{
  "n_layer": 9,
  "d_model": 192,
  "n_head": 3,
  "n_kv_head": 3,
  "head_dim": 64,
  "d_mlp": 768,
  "vocab_size": 31096,
  "activation": "squared_relu",
  "norm": "rmsnorm",
  "norm_place": "pre",
  "norm_eps": 1e-05,
  "positions": "rope",
  "rope_base": 10000.0,
  "rope_fraction": 1.0,
  "qk_norm": true,
  "attn_scale": 0.178,
  "bias": "none",
  "tie_embeddings": false,
  "parallel_block": false,
  "extras": ["capped logits"],
  "init": "trunc",
  "init_std_qkv": 0.0284,
  "init_std_o": 0.0067,
  "init_std_up": 0.0284,
  "init_std_down": 0.00335,
  "init_out_by_depth": true,
  "optimizer": "muon_variant",
  "lr": 0.0164,
  "lr_mult_o": 3.0,
  "lr_mult_down": 2.0,
  "beta1": 0.95,
  "lr_head": 0.00914,
  "grad_clip": 1.0,
  "warmup_steps": 20,
  "schedule": "wsd",
  "decay_fraction": 1.0,
  "decay_shape": "linear",
  "final_lr_fraction": 0.0,
  "batch_tokens": 131072,
  "seq_len": 128,
  "doc_mask": false,
  "train_tokens": 547800000,
  "steps": 4180,
  "dataset": "wikipedia_en"
}
MLP neurons of a small language model. Each row is named by its layer, matrix (up: input weights; down: output weights) and neuron, and shows model dimensions 0-127. Each number is 128 + 24 x the weight over its row's rms, rounded and kept within 0 to 255. Numbers have three digits each.
After each neuron's rows, "fires on" lists the tokens most often at its 100 highest values on Wikipedia text that the model never trained on.

L5.up100:054133112124149128147146107144171154159132145120127116116123170102095149076159164111106179137100120128139117147140144140183131136135178131109130141113121113133100110128169115124148136115092143109137144092037129137120106133105173127138146137151105088107109112138121178063156134076114119118145130122109118104126127145119114116103124127127114111099118094096120113152153107127138112139152
L5.down100:125061143113122145124116115122119128150157105096124148138190132128141139139110149122166147146091149097130118114127112139123100119172171113152138144127104105129118147151111141146138126132129080154096123094134115155163111101162178133170151134202106152144120073159104116124138141125109069153140105063110137127107162144139128118143145083144113137102135126142081081125141116161145143114140
fires on: ",", " and", " as", " the", " |", " to"

L5.up145:130149144136102075116155132102091077139145160124117122130122125112125138133145086092101130153119126142148117143150126188123140151143136168106120140107103106093146100146158127088093110118122179160123103101132144153125101130143146089123119109131064101129147124177086123136111183132115107099127121119159128108151141146147101128100137121136139155140122102130123127139159099125130147130124
L5.down145:126131109097082108124126129086157118123098138157060087142128129178125154119189124123108116129130114127100107093115166111079123145143142082153137092101128106146132091110145148176115132107099141106150131120153148146132147090099116130159112115103113104109140138151114107137131113130149099101129148123210090127096097111137134136155120145153187144112090083129146117095146122129194146096135
fires on: " at", " in", " of", " By", " At", " re"

L5.up561:116138127105124139135159152116122138123162108161123125105088113140100064110117155164126157112110138110127113126102107117136141138138126139155133171101123111167138141124112130105182100112181175138118151143129151151117122124119104139169104136128165112125117138169146138113156131117191144122117149133136140186130132126120146130110103160093118105138126131175121064120106149133110132130156
L5.down561:136109127121141140133150101148123113141161155134122133115092104145100127112120109125117088152141095139083145106164153111121118109123179114147153156122150105127123108115121098081171152123179162116154152121163141101146146118136114160165104137164095133115151166129119127138136091127111135092119199091141145150137156125159109154120084125180148129113121126135106104102090136127108104154117
fires on: ":", " |", "):", "-"

L5.up486:133117126102097143131073129142161146117114134134128101086074120124096131150122130157150152141127103118158153149099119186112089150126148187123100169137128103137161184105087118155114144174107095147147117098100094079126117119140175141084137148146136118127151110136082195131141103133114092137126115129143164159107101093160126160105174092129154126137156082142101166107152137162118134112116
L5.down486:149141111119123133168104114092208140139137136124133102117106110167134116135115150123164122143125095104164148127097123151121167157116138127141141147136133141161126136120087131162110147093125104188137121126133154154087113117143133179104154145157113156097097111169132152119132109106129176127186134149132139150100070109131142144114159068129168107137153152102100128082174140164138148097112
fires on: " and", " (", "–", ","

L5.up303:140127107114138157109119142133164128094145115145090145117184157092094161119145128161140107120119139113164163124101105103112087117097138159146140098156147147109126151136082163147086144114121129148129165170104150137112169113132104117163134139131163152081106120159143133135146136092165089085144173134108121088142155131144097132108130139111107142155100095116144134121143160128165135098100
L5.down303:133125121156126120120117116097119123149148112093103087126136156137125171118105107128148101124126130121138118183139139114093147124138092124141095128118130164111129079121143128118138128156169123137107067094118112090143124154158105135149129148108132186157087170151139121110099124100122124137112183164140128090119077158127163148098151134112107118127152187112138116133114142102097126128114
fires on: " was", " (", ",", "History", ")", "18"

L2.up740:109108135143126110162159103121149114112091143122150160132192153079111135121153116136146150131150112100105151167095094130103094111121120135117135150140145162149137114140174174161102172113082114123124130082119137128136150107116115103136135150124106091107149103100081124136104118149139132146116143179107088112156152131187118093124168100145144119183132095116087131101109154169118138107119
L2.down740:139094109112134101181122084121139161186144143111108140156078111120081122118131147142086119137104105108116134133171106141142101137146178124146089153100163114129130151145155120135105107110108157117137178142122182157142110118145146136151139134130092089104151101133140118108128150089137104160144107120118137136120136138138126127133134104126126073115124104159154162135152131172156111123093
fires on: " This", " career", "History", "s", " years", " this"

L5.up615:158109142141125134134135110113138139136136147126113165116145123143105116144149161122140160090098136153123095091114139155179129135170166092131129157118139157163110129145134125124122161176118113146163093086096135144132102141123156147073137138114113106146135141119131185169119137104109136151126159168074120155123158152146147125115145126104124118159157105114140103100179131108103134165143
L5.down615:144157124154143127104110161136138113165134169165116171236154075118106125139100117129085171133134154163160114139138130134150134129152109165119155139166131156201138138126141142095158146140146106093101105170119110123114116135161118152135110142152097110160165116147140128146133118126148145123127071165110175128130126113121139143146151130115146112122125100144120141129130105160131130172117
fires on: " the"

L5.up253:104141139153147125103120162158150155152156124153127115148161118126117119121159114120109128144139166135115103140126128125197173079126137154131139122142140123110109128123152165124105119085142121111126100141109101107114126089123145125060137108125134110094195101111116126111131146101128092134154144090068130140148140121140133144128121136137113107134126066122130120172172120143125080136147
L5.down253:145148134142153194112108136112174125119135124139139154143079108142126110121116135168108091145140155148098130134114125116090140143110141144128149129130218117156101103154129126113108136121147150143110160119120183183142140174156132098143107125202157156129079113109115136113154139098136124116131139151121152133099103126146128124184144115136147124151102087136121117097119173122117141116118
fires on: " the"

L5.up271:123146157141136135201128125131129142112155130136158119154120120093150167154107132194145122109155125163140099151157121123111121163120110125155120103132118159136177162100124152154109107116147155116124115148111114166141154133106132110140114113163138129108135099124131113097091077135183139159128140134125116135116172117106085120127143107124042150161126120110106155104140079166120129090120
L5.down271:172146139135108156152107106144134125111116118116157121153107134131159086159155133138138114158125157147115041129146124135154121155136163157110140133137184151156128136097086179136149126088114139122169125133164099141138098129116146118138132137141124106153124124107102179144098114118114088223133139110137107138122149099116157094129126090163143119107167110109125130135165104108096128088128
fires on: " in", " during", " of", " In"

L5.up319:116103124116136116149131167154138142153145134154138159144162132129124158133105070211126168162135121097127153153135118157123162106107113090132090121149135119166146103159141073128119124113085129118136160129093152111146133136092096119119096128125147135116103129107122116127133089141116134144106130160132121101112111154154165109150194138094115112139154147106103121112110099123137127178122
L5.down319:123136113126125121122126144125127142155129130128099101127125121121104145110098129117162161123158102139136096124079124141180106134210133099136145129147127155150130134130113143121132152114162142130130125127120117146165141144091162121163111114091110099150126097150130104126157191117067149132121160099137122144089086139127162102115116078138128110178144128111111142151147133174181099160150
fires on: ",", " was", " the", " had", " of", " most"

L5.up329:141139141131115109104136099138136125107110080079109072179159116143178150125139092145113149119123102127185138174127210197122157119115138139120129128132136121156105113123114127130121165115126163146094131126087140107123129103102159113144109116150149129112126149140110144119133125126135138126107142142098143168168106139161128152198081107125126146112126101153142173127147120126152130163147
L5.down329:179143147153135128149118107141107081122121140165130110122121131109152133095105129072134154108141162122112118118113120136147110099177154124119099153131094120095134130121129114130125143152135067100108117165124119120154120146124132130112144148123159128122156162142123151116138080105126116083112153127144138146080116141196118125123166163158094078131136140099075157156176147136158112128113
fires on: " |", " at", " in", " the"

L2.up681:118123120098090119102142122110131131161138119082096155145111134119118103189100145123116142143140113158101126103149112084126139139077154109112100122185153113149078116139145119131137090165132165130115104167129108113152099113128166081159116115136139088121144131120144109169081154129099125154143110114141098126133124114094124092158122144168073141106110104129143115118106099131120110142117
L2.down681:135169151140149067120159153113088101197168108138131115153110125122159154139132137146168153122104123133113132129110137124106121084122135147103109128175091122112153096106135131162136155128128112146111109128131122096102076157130134161127139139170122128155143174120102095171112112086107113105088125107133093127110161140127169130142107127103183131115135139170128186138162105132130135158137
fires on: " of", "-", " than", " over", " in", " as"

L2.up372:128134109115119101102130120124120181137107132101148120129135179152133150092109174147152106147100116134076091150118147171116131148104146126161155125136102128107144206126144130177104109153107124139120114105126154099108124101122101142131114128113112142102150120110089095144124123119148083122084115111142114154169130085129135104131149109093187108119091121112130156106143138053126122113115
L2.down372:117091091161080134103130090116106142126130139092133188102136096110096139106036102140129080117104120119141138170101115134100137129135106103127107133141115156124125100103145124089109126121134178116138143142161097086135135141153090132148145133171158173123115134127117106135090119117137162123185133136114164130160113129121105168075137124106124149130149152107099129138117096148140081115134
fires on: " a", "A", "a"

L2.up253:189138118129126086162160146139131121175115149114104128118126149122100108131174156112110148115138125075072132131113102131142104163089097121100118086115071093120129137110155141112090137076126129140103097156116133121123156127094125112150128184109126145114140125118120108135143121148111131162133130115126107190128178127139133102121135128133167080095124098152133159107089142142083088114128
L2.down253:174149161104127115169126116134155122157096100118130139107128136149143164128145168123070149087111097102077146118111100145108106131121107087092124108094094168126149142093130051148137136134107091111142130166129163145131151148139105179210129117132130133170123131152092105127088135124092146143137115121137077163157098127103125105114137122108144115160147117124124149131134140133121098103094
fires on: " years", " There", " there"

L2.up149:146087099151139079122119176106140127159119175156129146144164138140115138133139140123168114168100151137097139135120095151124141157120134112069121143105140147126146128123125150137128118120161129141119123120127141125120150145103144140117112155162154127113143111121118109126136104080134143167108135121122153157147159149131096106154134112133126112081100104133166151131140129110137137146131
L2.down149:132020133118134123164120076147112157129139120125149130117173112127130139121121168157133124110124162163149111132110110111107156140116131131121157096153179145106107095153135145119090146131143121156116121147158100135142120140143131122148099089121123149135130090123141104135114121100133187066146126156159095140141118141149146118130143115142124112126113110134119112130136110171149126142099
fires on: " |", " a"

L5.up610:201126149128106119067098112130128110160145122191155158117159100118139084134106118119147134122148134157136109135122127126145140053115144094105086095176140109169069159151124130149163128195121110142121151104104107139136145124121119137122111106134088118122077159133145114158113148113098119096133125140117110150135135134105144142131184117097118142166155134144118145107115112109147125116124
L5.down610:138121104132101111134139152148156175133152172170119143117114120135150098119142147111140159116137112131130122147114175148124127114096116145129121093062100146168131119133135166155133122148073164140161156155106188056133135137156116126136117130107119140125148128135140120120134166132101124096154142138098127123148119156106132113156069090135150135128158110164060139154111111105144128140157
fires on: ",", "-", "=", " \\", "CC"

L5.up741:103118128151150120118132119096139118125158153125102140127114122162122145078120091132142111173091134121127165124145141167141166157095085183123150113133111108121099142144123196088169116142129145159143140125136173168091107115145157107110127128130148132138148121143074149120163152107106152125097154096140096088112120093147094140151158109097093115152140130112142130130095120144127085121128
L5.down741:095146114105116087107101133143093170102119175134091126135142138164111135128182128144134174152110148149159169151134145134143134130162133110116135110121113150166113107119124087158109156170144148111114162125125118125117098098143135113118177120119117091100155120180146112092136123138128099124168142050158104153109146130151150132126169146098142106124149156152114122157117101120135105146155
fires on: " of", "\n", " from", " at", " |", " in"

L5.up310:108146115112131118137127121116120149141141157128151140120144113125094140117142112116120171139124132147134112127149141127198109069133126124105187134096145092148141138098117108102087102105160140152141084125121079157127131183105157115155117136159091128143128123103135150155130156103161092134132125094089144120159137134165173119104135129147105121144113142115084122109147160117154103126100
L5.down310:155147157135119130171119117140126108131152104117116108133143119151122137125125132153078138079110165135183112120155173120137145077133163107126154111108127120104150129106088126144113111149114146137124110134066138145120119155136170129117141136175094135168164167134139094141139146133136142128085158147117145143126102121172173120148146147112155150101129099143126143159130151116152130119119
fires on: " the"

L5.up613:107101096148145145140147176130117096118143141129140132115075110114096084122146093106142099123137160138150132133115124096132087107151116198107131106104109120144131192116173112125133115160136188107137166114095141126126127176160158131134134114119133122169136141113154130110119153100107125143145154099115120151089172151162109127137128164145168115128126149157161153141115160123145144105075
L5.down613:100152110136151148088144122115116165138115163091158132113161162102132104158139119129116137086131137111099168164141105105101071165122132164105136082154134122107150092118090098086153119140139134153137107169142113103118114153119132164133112132160105136124077118109114141119127130144115101118120174096144151140114135162112148100135102126161156141100108159159153095157103129148113149094125
fires on: "\n", ":", " ("

L2.up140:153120137140101152141120119093146094175141097092125131109149127126165138146118138071118137128055150111104123157099168131100102160155112142139107143138141158154149120115108145108125100159097169107107172162194112110099187157143144141143136133061173138158125139105114122154148106110093088078111120106127105105126130105109137131146132134148092112119095164107129151109173132118145120134141
L2.down140:113091127134127129113200107165119130102145133110148154151149150144117129141110150126109109121126125144102145182126130142115157146124104145169123134154153104120097128163134134134144148093095120129118140126166142093122158082117108118120136114129096165144106153104154146103134123153102122112156158140093109144156127146178125125125164142156121136125088132168136097109077142126098085125124
fires on: " a", " an", " is", "\n", " was", " first"

L5.up678:120135127176085138111142125113134112161111163129127141134123134107141141155106136105115126151130117142138107146121148096141134131127132146089100143133131078123146176135140127140144092140110076126101127122122118157124085138130148118167125161154128135155120127168108128167078161139119128102121113125102113125145129137089136123114086106091123138113154087082127064126196074132145169179095
L5.down678:124126135173149162116170104134172103153175108152109133143122133149103124100133101134139124106175111137077121159108134134083129127150133148105130106132112130118183104114123130133121112121145140110176118130153133154156091109095117127201148162127140130087160176125162134112146110128154149086111129109129118137149129120089168143108109119135116149096120096085124112130134162084131150127157
fires on: " de", " in", " at", " under", "’"

L5.up256:111104090153166114102144121117104105113114088109157101108087134062123101140102082129118123102190109105127130099119138108158094141132126124109137139114096180156074136134135139167125091096164138155111141099116128112143128128119153109129135130097134136119168115113176114088096091095160068122129131122116128149107108105102135127126135132122142122120054110103120181129135128173135112178129
L5.down256:104106069121130164145146132095119098104148099097096116137124132097158131140076141130124106110119093104103115072104119113158094124129143127119127120142123146136133149200137153170091131137140089148153141100102157165117137114136129156154085109115190095096156156131127122104120095156155161133131148141112133149128103153104143153143137120136152165106146135108176170132114117182160110172113
fires on: " has", " have"

L2.up72:140123146134129122140142121145132128168103097144150145133131085129154118133112180133161127138143123128120170123147153148101169146160111085149131120099136167136157141177121129118144116141135146145165129152155131155138085163186101134120126133127091127131096124144115103139128128121104129115146143140093128127140164102142121071127112127190118122116185113107192103099107099077055114121151
L2.down72:121158101081107097161152120113120183137136137089148055177117129130156152100129126126134141129138143124111114133150114156159139181123152137126137136138172139122108107132130120083146127100088153183110125099085106113109133107176130156099158143133142138143147125138098141104138090078122160175154120107140140099125139109136125145122142133159159144144158139146141136112141113162117109159138
fires on: " of", " that", " where"

L2.up216:106114150112092082094121147159125096169176122102137102126106156132128097119137113137120164098106068142121082156116111134125126131124099129136064131118149106117156138139148098095167199138145117131139150200089138162129121141126133163125135116142156105094099153141150093108132127101147136117157115161142105136126135104129130132102121111118118084140127103192103100125123108131085163138100
L2.down216:092121110126091123115152095107128132093101171084158109099154171137136140138134102125108099109098106175115145136161148180097113108115136133116065161081151154120130133110108150100097107103119122097114112131112145132100148141169126098127142157102114107153160144128164117106129117157076143120150169121150136090122103086144152119155148196126146136092097121133163134114113134113139100116131
fires on: " to", " through", " help", "iting"

L5.up367:125102117098128105104104114170134093163102125125119134153162131126124168150091108139126145140108137139188111135120137115147119131124119115132138100069102075132123136126157215115103133081151127126090085149133136141086111160072130113101144105143158114141128141119099101071123161087152133082109121121186125159119153127195136138123108147120094159137127121154108110074097090116134111127106
L5.down367:141153110080136144164126099199122138114136111082126143091171115162160126115129121152111154191125142169155130144099099102140112118082141168095152116108125118166145166142132154110096119095129078109132087152148128114115123151110136165108151122104112119100183141089118102105105118116146116125099079091138125120099133158134110146130161136102137117144150158181113148147133135171132161131125
fires on: " |", "00", ";", " al", "he", " at"

L2.up471:121175104168141124158128135093110145168166121099124120096118150103096140136166111113145124143141109120119119142124133117168145165107115122107147148131133093081166191138114112139144143144101121132135164124121127114151167144116107128193115128139152118151130110133133141105151140100121152113072113079125120118110109107129115116152124126142145090187160168142199119129139124164126132118122
L2.down471:115122127125130138156125124122108115122130093089149140106159112172111126154169130159111120118156106128152154156159137184060082167117185151147152117104120122102169105130145092123191126174100157150134152157171150113096152125132140112140107128155127148085148119138113128101102135125133139093107150114116150118107140128116119118128110187139156114123154144105104052114121118135157121118131
fires on: "-", "\n ", " of", " (", ":"

L2.up238:136139115151127137110132143098113129129126159136116126122147131110131126130133168116137101153135113170122136110138098114157122150148114112069123174155142104126116088120138148146158117148131116088159141100081126120098110092125152105142118121131153099093154122128141143175149141117137110143113103131116085156122182117118099124092093137097130167121152135124135145101143098111155102177144
L2.down238:115120113138099144091127117128099097149074113124148122106136109131115137172088126114138168114133081128105124117112090120124109157116111113091097081140104149109135137161120136142129136126129141116126143133151147086130134168110122131126129159130119099127142120124116072182097132143107124133119138093124116082122100160104134131147116085134159122147132127096138196152142125152154113135132
fires on: " than", " over", " is", " to", " about", " at"

L2.up678:122078135112139129129120143151147097124076067092120113110132111167154102144123119149120111155131158120136143157118239111120149101124144114119093081153089121141120093122146135119130135152086131125110156111132145133115137118146123149168124103100114124128112161130114109126060099143133137085145115136116097125143165089089084125141130122140153107129171162104163083103174143137140139084156
L2.down678:111113129098150139158147132137095159155151169135170129185158126116125113135086130099130115140126130100121123089071129092131142166123120137128143156144130122119154155070122106140131145129156137126102103156097144113138120192170161165101154115139120114101130160110173106167160126094100154140170183139122159135099141100077120128107157136133114113103143116102120123138153118142129147175110
fires on: ",", " is", ".,", " was", " no"

L2.up727:153134103123132115080162132147137129133163137152122132150130103159143137101127120152089145160158136154088121142124193116161126112126136128128141158130114139093128093133118114141108123129124113112155096124095120077121126135176155132080094144144144127135152114143114116118173149116093091098115117105132115119145100138142142102075104143113122127135106080147179166093096173131107137090154
L2.down727:140081163114128132153080080151183097162126127103108181109124088121139149081079156107154140159118122110175091111086138116106092158088171094151125109125127140129107122120096087132097134134133135138115108121135132129155129146162146166127154131176138134124129105125132120105105146080073143132120126104141153117121132114121107140156112080133140093120127116141127127106177130115175120136156
fires on: " and", " or"

L2.up47:126173140155136124125124116135128154101113112128113211140136118109169137149122156138120159152155147112133148110162178155153138126127119102111150136129147118148127124155110115151154125128103106127118124134076118151121106139127116076095187101150156142089119136101113105092132072136145173140125128132082120180122116117117154146086122083158131128116130112137130124130086126132172174121155
L2.down47:102146095140083167130136157096112142109109111136100103112124121136123137080135137123128100102134148140113169150154142098122150109136124157109106155144143122120090108099139112168129126130149128132116167125102130126151144129121176093129059082143113158116130098115128072118138128107149158133132140160150122155124118147130175102135169184121167161104119116112141184155153156146157150105112
fires on: "ard", ")", "ert", " named", " called"

L5.up618:208141122158135140112141140118160123116132126154167140131144117097130133121163109145141157101138135137095117176146120081109115131106184135134158115169126085178141163132137115130108150119050126088065145117128153125113187137132137158092107112153135121146129151123151130135133124113124109097110131113120123131107129110156174116131165110097118096116146138157124120140138103128116150114149
L5.down618:133099134126139108109136154131151108129125149143127112128124138097118095087135148150129122113096148135111124161119106094136111152178130135132124119092118181134139148125154142145152206125136077098123180135158109127095138119144162100110101089122148088107181138174168131127140146113103130106203158104127131118137123102183132102157121104132130131082144133091136149169115146101144098150157
fires on: ":", "\n", "=", ",", ";", " family"

L2.up263:113090102136099090135133117135117129140149096116160125141126144137147115118134165124154106154117119177140156150136166101135171147191145113131134107134142150110124149103135125189126109100111135117101130096127113106165097082143101133102128136150113135124144100142105123125095075109135158120132107099114095138103135133144078101168149150167147137157149139131154129134135153141083090147145
L2.down263:110114146137128117083141123124129153099147125145100112152141102145141136140150133126157134128139133085105111108152096166123106115158171135115140154111175138133141136132143198116135138134100151164103133118106150137140108129162124142173121129108168160114137130137116065164128126119154076134098130156104099122113148102125100146128120112100117078111114129104121129136138093103161131097125
fires on: " of", " to"

L5.up263:158122109123124143102136107112110137134084129108150126132152103173124125143150136109120136159149123158153130112125117102157127094116146154131178125109116104162166171111140111171066095102125088140130115161111165090100146109115132166120136107136146141121106167083164085114145174150144142080117085128125106121122121156150143130133114095152121142139129082142131100087129113104144097132107
L5.down263:137124160132132100133099103139116157119146098126063104085125099132116175118178146085158135133142167157116150132091114132124098129138092143132086130130128130140119094087109120122108096137137129134122115163113132151163122128164116130155179101113166146135144134173138146105123118128129136124177127153163122122074072132137098155114143058165115104120141166100141119118161115135089116135166
fires on: " the", ",", ";", " in", " ("

L2.up571:123139098155137150163114123114113132145120178138128124088103109100126151104135131106101135098153151147122143129127123141141116132119096146132135106097059128116127129096152103082134153125090102093162156128095140124137133116100184107114116126107096098137157083137100131150109123140117152125143130138143138151115148087136066076128104126120152125099113127119123125131169080125141074147151
L2.down571:142138099113143164157142094108139125157139120134160124119156124112113109102097124101137129126144120141129096151108102118117114093107155138122128106109115163150147172141113144094097126118119143099158151169134177153146146087093083134147135165135123120120125116127098117133112151151107121155202135113151124153143091150086107137097087080129134142104147122149143148104115115170173081107143
fires on: " season", " year", " games", "year", " record", " years"

L5.up250:109141113112138086124164126141123142165137110144128108167046112132137122113119118101161097127150107102111149123176111136116105133163123153133144135106157087135162159157154109134089049150129154166100089132124144157118125101161113123122155145108120167110172127138109107151153122135073105137110147153110103108152112097148131115114100120142117138121144098149133152116153136107114108106127
L5.down250:178132134126153144136162136151121159107127182146140115114154132174116165184133090125137113117096149166114112158096121127128126128142091122116161116163159116160107129108169106082112115127090132133116179114110159120121109094164152115129134077110129134098084178115102114110098110150139128158138143122133096092096143079144132089138153115134131123103147131121110139117136152111166113153118
fires on: " of", " from", " in", " by"

L2.up525:150151160104142100104167135154122135094129117105136120127123138060147102146123098155129132121165179144147096089120129115103106145136127100134146097103094125117150156127123115134113136081151145121125089134129119176180097129128109162095141147131110154113121110127143083141119114132103105160164150173095128190131128149154110136104127145164137089087152122117131147143125114131150099127177
L2.down525:102086188069141129165135114133142125162115098109073126120120082118133146132086144110127101117142129145116138167140147153133125144117143107134117172131167147134152134083131110149120162161108115083128162131121124073114157110149156136130093141130131128142147107127144051115094107133114134112132163123129158125115110121077121142116151134077120178083111145145105150156117139149168149139132
fires on: " have", " can", " could", " to", " had"

L5.up172:106124111176096101154147118115141151166123146130117154119129127116142147104141105126132114126151134083128148122134121096111123132101119145063178151120136126163137112141126138103133120134160141121132107112139116104141101127143096155106152092132125128139165130110145101066127144141115126145112134081119144161103127090159168181145162110142127132113120136166146035165134135068133128142157
L5.down172:130112157131128132170135086118113118116113160144167114114127144137107149096136108137138102105119152122135169144100108096096134131106187125115136145106110144112117082124164115125108134133092137134092116131142097172118063157119179094078132117095152116157125110157153124101163111124121132185118121087129136140102159075147156124144145130115150148106112151131114121167131121139140126138128
fires on: " |", ":", "\n", "/"

L2.up744:139113106115165116135143137126109156147092135103116168152132164084142129137133119144104080122140146126145161147123165124175124068150123083157109105095120123104161123106124144106118127125110116083113109120125118143123091140112070129111117109102124159101144147114138114092094078104126124134128148174139168142140107160136131096173124127139139110094122117128109149120164135109149116142148
L2.down744:139082139098114109186132085122177148133127103142097129120110118097084146130099115173091123125096095126130158137090117121136135111112149112119116104086131137109136119088155133143098135136116108093144116129136099163123157126134113112127117124106136204124148178142100112115117110104100130143143140137145134112137111129147111163147145116091196126075103182122120152138115125124135122149176
fires on: " had", " began", " could", " took", " came", " was"

L2.up423:104131144101127092074103152100104102160140093116128143111124161092174126091111153122122105119141139129142140162122188130124162137133105125171103136109138125073137130119093121145132133134114124124144120109193068149104128154166128140149128137087159143152110120119092129129083166124116113138076135132164129094112131118167144118125131132140157091118112182078163111132149078109138101143136
L2.down423:117170131123155138120124097142128100118155135143131138126107164152121118069108106123099146158153118126130158125134111124118121133167161121123135133140149122146117092178135101174106162145131110147135124092115120131138109154147145176167147129164073144139125114160109141142149108101128135141188115089143086141114121166091145127102128112154184091135122155162115108181144119137147132165137
fires on: " and", " of", " a", " to", " in", " on"

L2.up568:180158133119150082132113108109139087165118115131141140142116166143124140105198131178255124117120122130140097164117115178123112127133183113109133093119137153108125142127116127104145120135137138133103112134110135157095112109144131137143119162152118129113152114133136134137158133154139082076154141121153145204099116054112106131108116135106119107157153133146109133125119107146107131112154
L2.down568:129076134156153131157138105103177165104117132122130104133122153124097147115106096164137127099112154154131122116126100121159131151101108049144159096133145151114128096116163140140103113114125107094104182160182113101065104086106134161098091144136145177146124145150131081124131126131097141079131162128130145131141092151133152119147136107131126155112081090121145115164127102153146126119110
fires on: " |", ";", " 0"

L2.up712:126125119141146130113122118129129162124136108111092175195150128108128130132131084123118174126115152136119091147107212133202100112142119135100115151113167132143103101122122103119110144119133103142121135113094152160088160139154164100113103105124107120134124144124114120167111156117106109130138122107125094158119089148142162169129085125122116101101120169119098146120159125126089102150116
L2.down712:108096145127129149137110166066118101129141110127147155136152106092140150125122139192118116106189141129112087090119137103105159118151143148108142092123150136133074131126070151120139173154151119152127099163091103133141097193172138121108095096118152149144107124135150096100135142139100115114092134153136080129130125113131117118145147101125125160124159150134094158143148111099130105122099
fires on: " the", " an", " given", " took"

L2.up351:092142137171125139107129176109091116122120134132124133136118117144140118070160089162138090137125119148113127144113099156130151160115120144186129154150146085125119149124178093112170133134123147136153133151151115182099131168151158081147130130155169156163122126136091115115114163107134135087103122119180102147121096139112159129134150098115129138157122090144084108092149063100150116152115
L2.down351:113098130100127165132163131133126120138121126109115106131177105104069123144143132131150161112163101139119145169079128098131134168093111085123129097126123165094104134130127077143076136085121144112112153146134173155144129131168132107143129076121150172101134125113160127145083102153137155137140128090138113158108087174102133099112119136153130145112097134121144137110123145103161115141121
fires on: " by", " in", " of", " to", " on", " sq"

L5.up190:089138134171110161114145097158111159134122098146116151107103109109162156106141160114164163148166111152125119147128170110180111165119140129136148126145158122107155107097127139143125141111154125154085103118098114138130117112127126148144142080129146143103088099078116119100133127150111103120152181105116097131140098149138120140148070169107140154154103172106124088133137153127124110122103
L5.down190:157135134135132100115143168124129103175146154153161142142152124140134128121098083117104146095080139121120142143116088128109099093163112119091117114121122147109113158107120098078127107144153099128129054142123133164154116137153134099154156144118096111141176134144166136157160072105109132078095162173130149088161162142134136105083141122142156111114155123140132143133093153110182129120118
fires on: " the", " is", " was", " community", " The"

L5.up149:079123119160104131124155145167126134186117145112134181157137104119111109140168133137116104122119118110127165161125101123143163116129154134066182137134116115145132139131127110133153110155154120128172105138119142141108117142136125164100121085135166138120157165128089167111150154145149078125107146131131080157113136126154138107191128113129132144164139139131168127121133096152108112128062
L5.down149:111124099116138164174087107102094162094141114097135125153117144126114135132105132127174160124180085149108136177135110105131126118106120124155144140136140097124132146115162071133154123134118107151140093156103140194110097117106154086146104058121124150145166125095112154135119143150118091118140153084094078126099148133115167124103104117128110129120094147121113113139088160097106125134126
fires on: " |", " •", " =", ":", ".", " /"

L5.up252:122086174195138036121107158131140101125154116094111187145127171175124149089140103093143116198145146160124097118137095165117143107120163115106127154138100103122117128147138121091112117124125118112146122132127114103160076136115144155123151165128152134128112124139141124103124140119126114171136081115159164154149132131116149158164131120136101142144124133098117145151106077093132140168120
L5.down252:202100156141122149133122165156142118152153138149156155089145124082097147099123153115118083147148113140075105141109144134131170144113076094112126142107077126109109093146113105087088127104110167135137053132126129156169133126112139174136168166124146121102154115105098094135113135095134110146124149124143107120123121117145146124161119159132130125158121117114163147126102099142158135130144
fires on: " 1", " and", " 0", " a", " to", " 4"